Weights of a small GPT-style language model, trained from scratch on English Wikipedia.
Architecture: LayerNorm before each block, learned positions, biases, tied embeddings.
MLP neurons of a small language model. Each row is named by its layer, matrix (up: input weights; down: output weights) and neuron, and shows model dimensions 112-207. Each number is 128 + 24 x the weight over its row's rms, rounded and kept within 0 to 255.
After each neuron's rows, "fires on" lists the tokens most often at its 100 highest values on Wikipedia text that the model never trained on; "fires in" lists the words (lower case) most often at its 100 highest values on Wikipedia text that the model never trained on.

L7.up227 [116 193 149 124 131 137 152  86 122 128 135 113 110 133 144 162 125 147 114 151 181 185 154 117 128 114  91  76 151 118 146 161 134 131 125 127 133 142 131  93 116 123 155 108 149 138 141 123 118 117 109 138  95 133 130 129 108 118 143 125 136  98 118 141 126 143 135 136 116 120 131 135 104 108 106 137 155 189 100 128  91 119 114 123 125 140  92 119 135 152 159 112 186 151 102  93]
L7.down227 [ 99 164 134 126 124 109  99  98 122 151 132 175 124 128 166 102 108 119 139 116 156 107 125  99 124 114 123 140 104 109 154 114 113 147 115 140 155  85 116 152 116 126 112 122 144 133 148 116 101  98 100 110 149 203 125 109 138 135 117 152  96 128 135 129 132 150 152 143 134 125 107 136 144 102 124 148 138 168 108  87 142 153 119 140 104 141 135 140 136 121 106 138 101 134 107 136]
fires on: " for", " of", " Fort", " at", " to", " joined"
fires in: "for", "of", "fort", "at", "to", "joined"

L6.up533 [114 102  94 125 103 138 105 146 122 171 143 112 136 119  89  92  71 150 102 131 127 183 152  89 113 124 128 145 157 111 114 138 110 127  90 149 102 145 129 157 125 117 117 131 125 106  96 164  83 117 135 129 172 125 117 138 141 140 168 135 106 178 116 144 113 113  98 132 118 106 139 108 117 151 137 119 130 161 116 110 146 120 143 107 101 122 134 165 154 128 141 145 133 135  92 179]
L6.down533 [146 159 116 116 138 147  89 138 170 140 107 119 118 164 103  73 105 176 133 176 102 111 121 133 106 115 113 120 131 119 138 114 129 137  99 151 170 121 128 119  89 130 150 132 135  93 101 159 156 112  86 148 140 119 118 121 129 150 170 129  99 151 118 154 147 111 117 119 124  68 112 142 122  98 121 145 134 123 129 160 124 130 144  98  91 160 120 133 110 138 110 147 146 121 128 116]
fires on: " with", " on", " in", " for", " Author"
fires in: "with", "on", "in", "for", "authority"

L5.up739 [133 139 100 108 142 132 120 104 118 142 126 140 145 144 120 110 190 145 169 162 119 139 139  90 105 135 134 172 121 151 124  88 116 149 143 117 159 168 148 163 118  75 146  72 151 132 101 127 127 109 113 158 108 112  93 132 153 150 121 142 107 136 129 153 112 127 129  80 148 152 124 135 104 123 146 112 114 124 135 111 125 119  92 142  85 127 114 103 146 140 118 113 131 125 118 164]
L5.down739 [ 89 142 122 127 151 139 106 112 168 109 101  92 160 153 121 116 174 135 112 138 185 110  76 137 151 125 122 119 116 125 143 118 114 127 108 128 165 139 143 149  88 159  98 166 172 157  60 150 144  88 122 129 156 150 181 151 178 117 141  83  74 119  77 131 113 162  96 130 113 145 126 110 155 162 143 121 121 103 115 114 138 150 148 159 173 135 115 157 140 131  96 138 152 142 171 160]
fires on: " also", " an", " not", " a", " first"
fires in: "also", "an", "not", "a", "first"

L8.up379 [171 100 129 130 158 111 135 113 113 130 148 100 135 126 120 122 132 154 134 100 160 131 104 113 107 106 132  84 115 100 112 124 132 125 132 119 146  95 147 159 108 142 116 138 155 136 109 136  85 125 119 130 162 173 135 133 125 119 144 168 144  91 125 153 133 146 152 138  96 159 115 117  92 133 156 142 146 132  71 141 145 152  93 117 119 147 152 146 111 100 141 135 123 115 120  72]
L8.down379 [144 108 156 164 132  91 117 145 117  92 104 103 139 152 165 114 113 114  92 102 145 101 132 135  97 137 125 140 147 151 108 121 130 161 130 134 179 140 126 116 102 147 169 114 149 149 119 104 118 121 157 116 153 166 120  80 145 115 119  98  98 111 111  87 105 166 140 147 127 143 128  99  93 163 138 121  86 115 152 163 140 113 148 105 122 116 108 184  61 131  74 125 128 127 149 160]
fires on: " to", " of", "oc", "ter", "cient"
fires in: "to", "of", "casualties", "ancient", "international"

L8.up321 [171  89 111 125  87 150 151 140 110 154 137 155 120 128 130 110 116 167 106 122 126 165 137 103 119 128 100 163 113 109 143 119  69 105 136 101 155 122 104 142 116 115 154 162 155  97 125 178 102 104  94 136 169 124 140 137 128 177  89 125 106 147 146 132  95 133 124 100 158 110 118  83 121 127  94 127 133 159 123 123 112 176 143 101 157 135 104 132 123 139 133 116 183 104 140 148]
L8.down321 [149 149  98 102 143 122 126 145 104 152 153 119 137 108 103  84 128 140 141 104 182 135 122 118 131 110 123 149 118 142 170 138 158 111 117 111 148  92 132 162 176 154 152 135 148 145 105 125  98  54 139 122 142 173 132 123 139 149 118 126 121 136 174 116 124  99 136 109 155 123 122 124 150 128 122 153 145 121 102 154 144 186 113  97  92 141 132 160 126 132 106 106 147 112 139 164]
fires on: " in", "osp", "astern", " of"
fires in: "in", "of", "atmosphere", "southern"

L3.up501 [140 126  98 160 109  88  89 122  96 158 164 150 119 123 115 116 114 130 154 129 124  92 172 134 117 115 113 145 128 114 136 114 132 150 146 130 137 136 153 131 105 107 107 156 117 130 162 119  85 140  93 158 142  86 103 162  75 133 125 145 114 180  89 155  56 121 148 111 110 111 135 158 158 136 138 104 112 164 145 126 165 149 132 107 135 133 141 130 114 120  90 147 129 124 114 116]
L3.down501 [141 144 136 121 136 131 172 153 147 104 134 124 130 130 153 111 174  85 109 167 100  74 146 152 166 144 156 145 150 103  95  99 105 114 119 133 103 127 160 102 129 125 142 153 115 138 122 158 154 144 140 125 123  72 126 116 115 109 129 111 106 142 141 104 145 130 126  94 102 132 138  76 134 117 111 150 105 106 185 118 135 149 139 139 123 140 176 108 116 172 113 175 125 108 153 148]
fires on: " of", " the", " and", " a"
fires in: "of", "the", "and", "a"

L5.up176 [133 143 129 143  93 124 161 142 115  80 182 130 107 104 106 109 114 118 168 161  97 123 161 124 142 113  93 118 147 138 126  97 140 120 116  94 107 162 160 150  93 144 133 184 119  87 107 155  85 172  97 149 125 110  85 135 106  96 138 147 154 121 133 152 107 119 151 115 124 197 125 111  91 123 115 102 123 150 147 184 192  92  92 133 130 136 114 148 150  82  91 180 152 140  87 107]
L5.down176 [130 111  99 153 119 153 132 117 133 143  67 135 147 148 117 130 137 141 130  83 181  91 102 113 106 143 184 144 130 104 131 120 129 110  95 144 111 109 127  97 174 127 110 132 137 116  89 162 172  92 160 139 115 135 135 134 150 131 152  95  68 141  97 103 135 140 125 108 148  83 135 198 130 163 112 182 115  97 122 116  95 141 142 120 133  92 128  94 107 162 184 113 148 128 170 137]
fires on: " be", " as", " also", " to", " reve"
fires in: "be", "also", "as", "to", "describe", "get"

L6.up705 [167  87  82 116 107  84  98 149 106 156 168 137 123 139 132 155 147 152 132  84 148  78 128 137 135 160 104 130 154  94 123 117 112  96  90 125 150 134 119 151 162 137 149 108 165 120 176 125 101 153  98 105 144 133 110 157 123 153 140  85  79 159  96 113 158 125 153 126 133 122 159 126 116 155 146 159 147 160 123 107 115 165 131 101 119 145 113 131  50 145 112 156 142 116 111 102]
L6.down705 [119  93 155 139 135 112 133 144 110  80 149 138 116 151  77 133 140  84 114 149 110 143  99 118 162 160 117 147 142 105  97  91 158 108  80 180 130 119 117 123 122 155 126 141 106 196 127  95 111 101 112 101 173  79 147 120 108 121 140 143 120 197  84  99 121 122 116  93 134 114  81 129  81 165 137 119 147  98 117 118 123 152 113 113 149  98 147 124 167 170 119 156 130 169 155 160]
fires on: " of", " in", " the", " m", " and"
fires in: "of", "in", "the", "and", "or"

L6.up544 [162 191 101  97 106 144 104  91 129 125 116 125 101 143 103 117 183 128 112 136 123 130 128 140 128 112  94 115 147 126 156 147 162 176 113 155 104 103 143 158 107 114 120 114 109 135 114 153 106  77 129 112 146 140 108 137 165 123 141 134 140 157 137 125  62 111  68 133  98 122 123 120 111 126 122 144 118 157 145 124 127 114 147 111 102 124 174 125 153 129 143 103 169 159 109 100]
L6.down544 [121 138 178 111 142 111 142 133 135 154 120  56 116 167 153 107 156 135 161  89 102 136 135 149 156  81 123 172 135 116 104  76 112 102 107 168 119 118 175 101 155 133 162 155  78 126  98 174 126 145 148 128 147  86 128 118 127 166 132 158 127 101 126 125 118 151 159 146 132 156 158 187 139 144 108 117 122 163 147 108 118 130 115 135 135 126 126 134 113 142 120 140 127 143 139 138]
fires on: " of", " in", " on", "ed", "ing"
fires in: "of", "in", "on", "to", "for", "obtained"

L10.up82 [105 142 124 113 111 129 172 127 117 132 146 130 104 147 117  84 163 150 124 127  92 153 159 182 113 114 100 136 157 147 123  90 127 110 154 133 117 134 160  94 112 109 127 136 167 173 146 174  86  91 145 106 136 126 119  56 122 113 143  87 120 159 135 137  95 121  99 115 109 141 103 122 143 132 177 147 105 129 119 156 100 149 101 132 146 151 130 165 109 127 161 116 139 131 114 128]
L10.down82 [157 120 132 170 147 163 149 165  90 121 184 157 140  61 166 115 112 132 104 117 123 150 148 141 143 120 159 146 109 132  70 131 113 130 160 136  76 130  98  64 115 110 141 137 129 141 126 131 103 152 119 153  97 168 153 138 110 170 139 148  81 145 176 129 118 111 149 142 152 135 109 143  84 115 135  98 122  89 150 179  84 153 142 158 130  96 132 141 115 123 105 133 113 128 114 114]
fires on: " on", " for", " to", " about", " from", " of"
fires in: "on", "to", "for", "about", "from", "of"

L10.up711 [128 158 105 147  98 161 124 131 107 123 173 146  84 132 144 111 137 179 124 144 108 137  93 104  62 118 155  96 152 106 109  85 172 107 107  88 140 121 117 120 131  98 116 136 157 156 127 160  78 139 122 135 174 174 128 103 120  88 114  91 112  79  90 171 138 118 154 143 151 143 141  85 140 147 162 147  91 139 146 149  98 156  86 117 135 146 105 177  97 113 153 119 107 134  93 134]
L10.down711 [160 109 108 175 164 111 155  87 123  80 148 128 120 158 131 111 136 157 118 131  85 103 177 159 131 155 150 150 155 133  69 170 129 119  73 137 133  91 145 112 120 124 125 128 131 145 167 168 132 124 164 137 137 148 101  77 102 145 144 117  81 110 110 102 125 100 117 130 106  85 136 100 119 142 169 144 103  97  84 140 130 191 142 127 114 144 109 137  78 138 129  92  89 103 111 154]
fires on: " for", " by", " to", " of", " on"
fires in: "for", "by", "to", "of", "with"

L5.up318 [116 142 136 137 156 133 121 116 119 100 117 141 126 128 150 140 176 134 166 137 102 136 100 134 167 158 128  81 132 135 157 144 135 153 111 146 106 121  98 112 123 116 127 140 160 119  98 105 104  70 108  99 151 125 123 136 132  96 104 102 153 126  70 136 150 152 116 173 120 110 133 124 143 145 129 142 104 104 121  96 153 137 127 109 110 139 120 171 131 114 178 128  84 160 114  84]
L5.down318 [162 197 142 128 162 122  93 129  95 164 133 154 132  80 111 126  93 178 115 162 108 115 108 127 148 130 138  89 154 114 129 140 151  98 170  84 124 152 146 164 117 151 128 131  97 132 141 117 106  60 152 152 156 139 142 140 125 132 159 138 118 131 162 125  99 162 113 133 125  92 153 123 145 131 121  98  99 118 139 168 116 121 130 116  92 175 131 102 136 155 113 119 136 123 124 106]
fires on: " of", " in", " for", "erm", " to"
fires in: "of", "in", "for", "to"

L8.up982 [163  90 146 130 170 131 130  77 112 112 142 140 104  73 143 111  96 138 109 141 154 150 137 112  92  90 104 167 120  87 102 134 129 134 127 124 127 189 153 133 134 122 122 112 118 155 144 133  80  96 128  91 133 110 110 105 129 109 142 165 120 145 146 123 168 125 136 125 109 121 152 135 133 155 116 180 167 173  92 117 130 139 115 102 123 157  93 160 126 117 112 116 160 130 144 107]
L8.down982 [ 97 130 131 121 137 141 115 100 109 144 136 114 137 120 144 106 134  95 138 145 131 146 104 130 105 116 106  94 127 188 156 131 147 120 107 135 130 104  95 181 138 155 135 153 129 115  98 123 165 138  76 124 134 168 161 130  83 155 133 152  90 103 171 143 104  92 162 127 105 151 138 129 127 142 104 136  99 168  97 157 123 131 135 143 147 125 134 107 139 122  99 103 137 115 142 115]
fires on: " in", " to", " of", "ed", " across", "ately"
fires in: "in", "to", "of", "tried", "across", "immediately"

L3.up800 [131 117 125 134 119 140 124 143  92 112 134 155 144 102 115 167 183 114 141 161 120 149 157 141  92 104 121 167 134  88 158 130 113 125 101 100 126 133 144 107 127 134 145 109 151 145  75 151 132  98 123 153 100 125 123 156 118 169 147  86 132 154 137 137 123 168 130 123 127 110 130 134 107 105 152 113 143 139 159 115 139  86 119 150 111 138 100  84 184 135  88 172 118 124 136 137]
L3.down800 [152 106 141 115 101 152  98 119  74 136 174 145 158 123 126 112 171 110 119 121 102 114 164 119 142  68 110  97 135  88 124 137 140 123 120 117 108 141 141 125 120 126 119 102 158 128  80 131 138  85 108 125  97  84  81 160 124 151 154 134 115 120 100 140 119 107 120 132 131 132 118 138 164 133 130 139 120 153 110 186 135 118 138 128 121  91 111  95 114 123 110 151 142 135 177 145]
fires on: " which", " also", " consist"
fires in: "which", "also"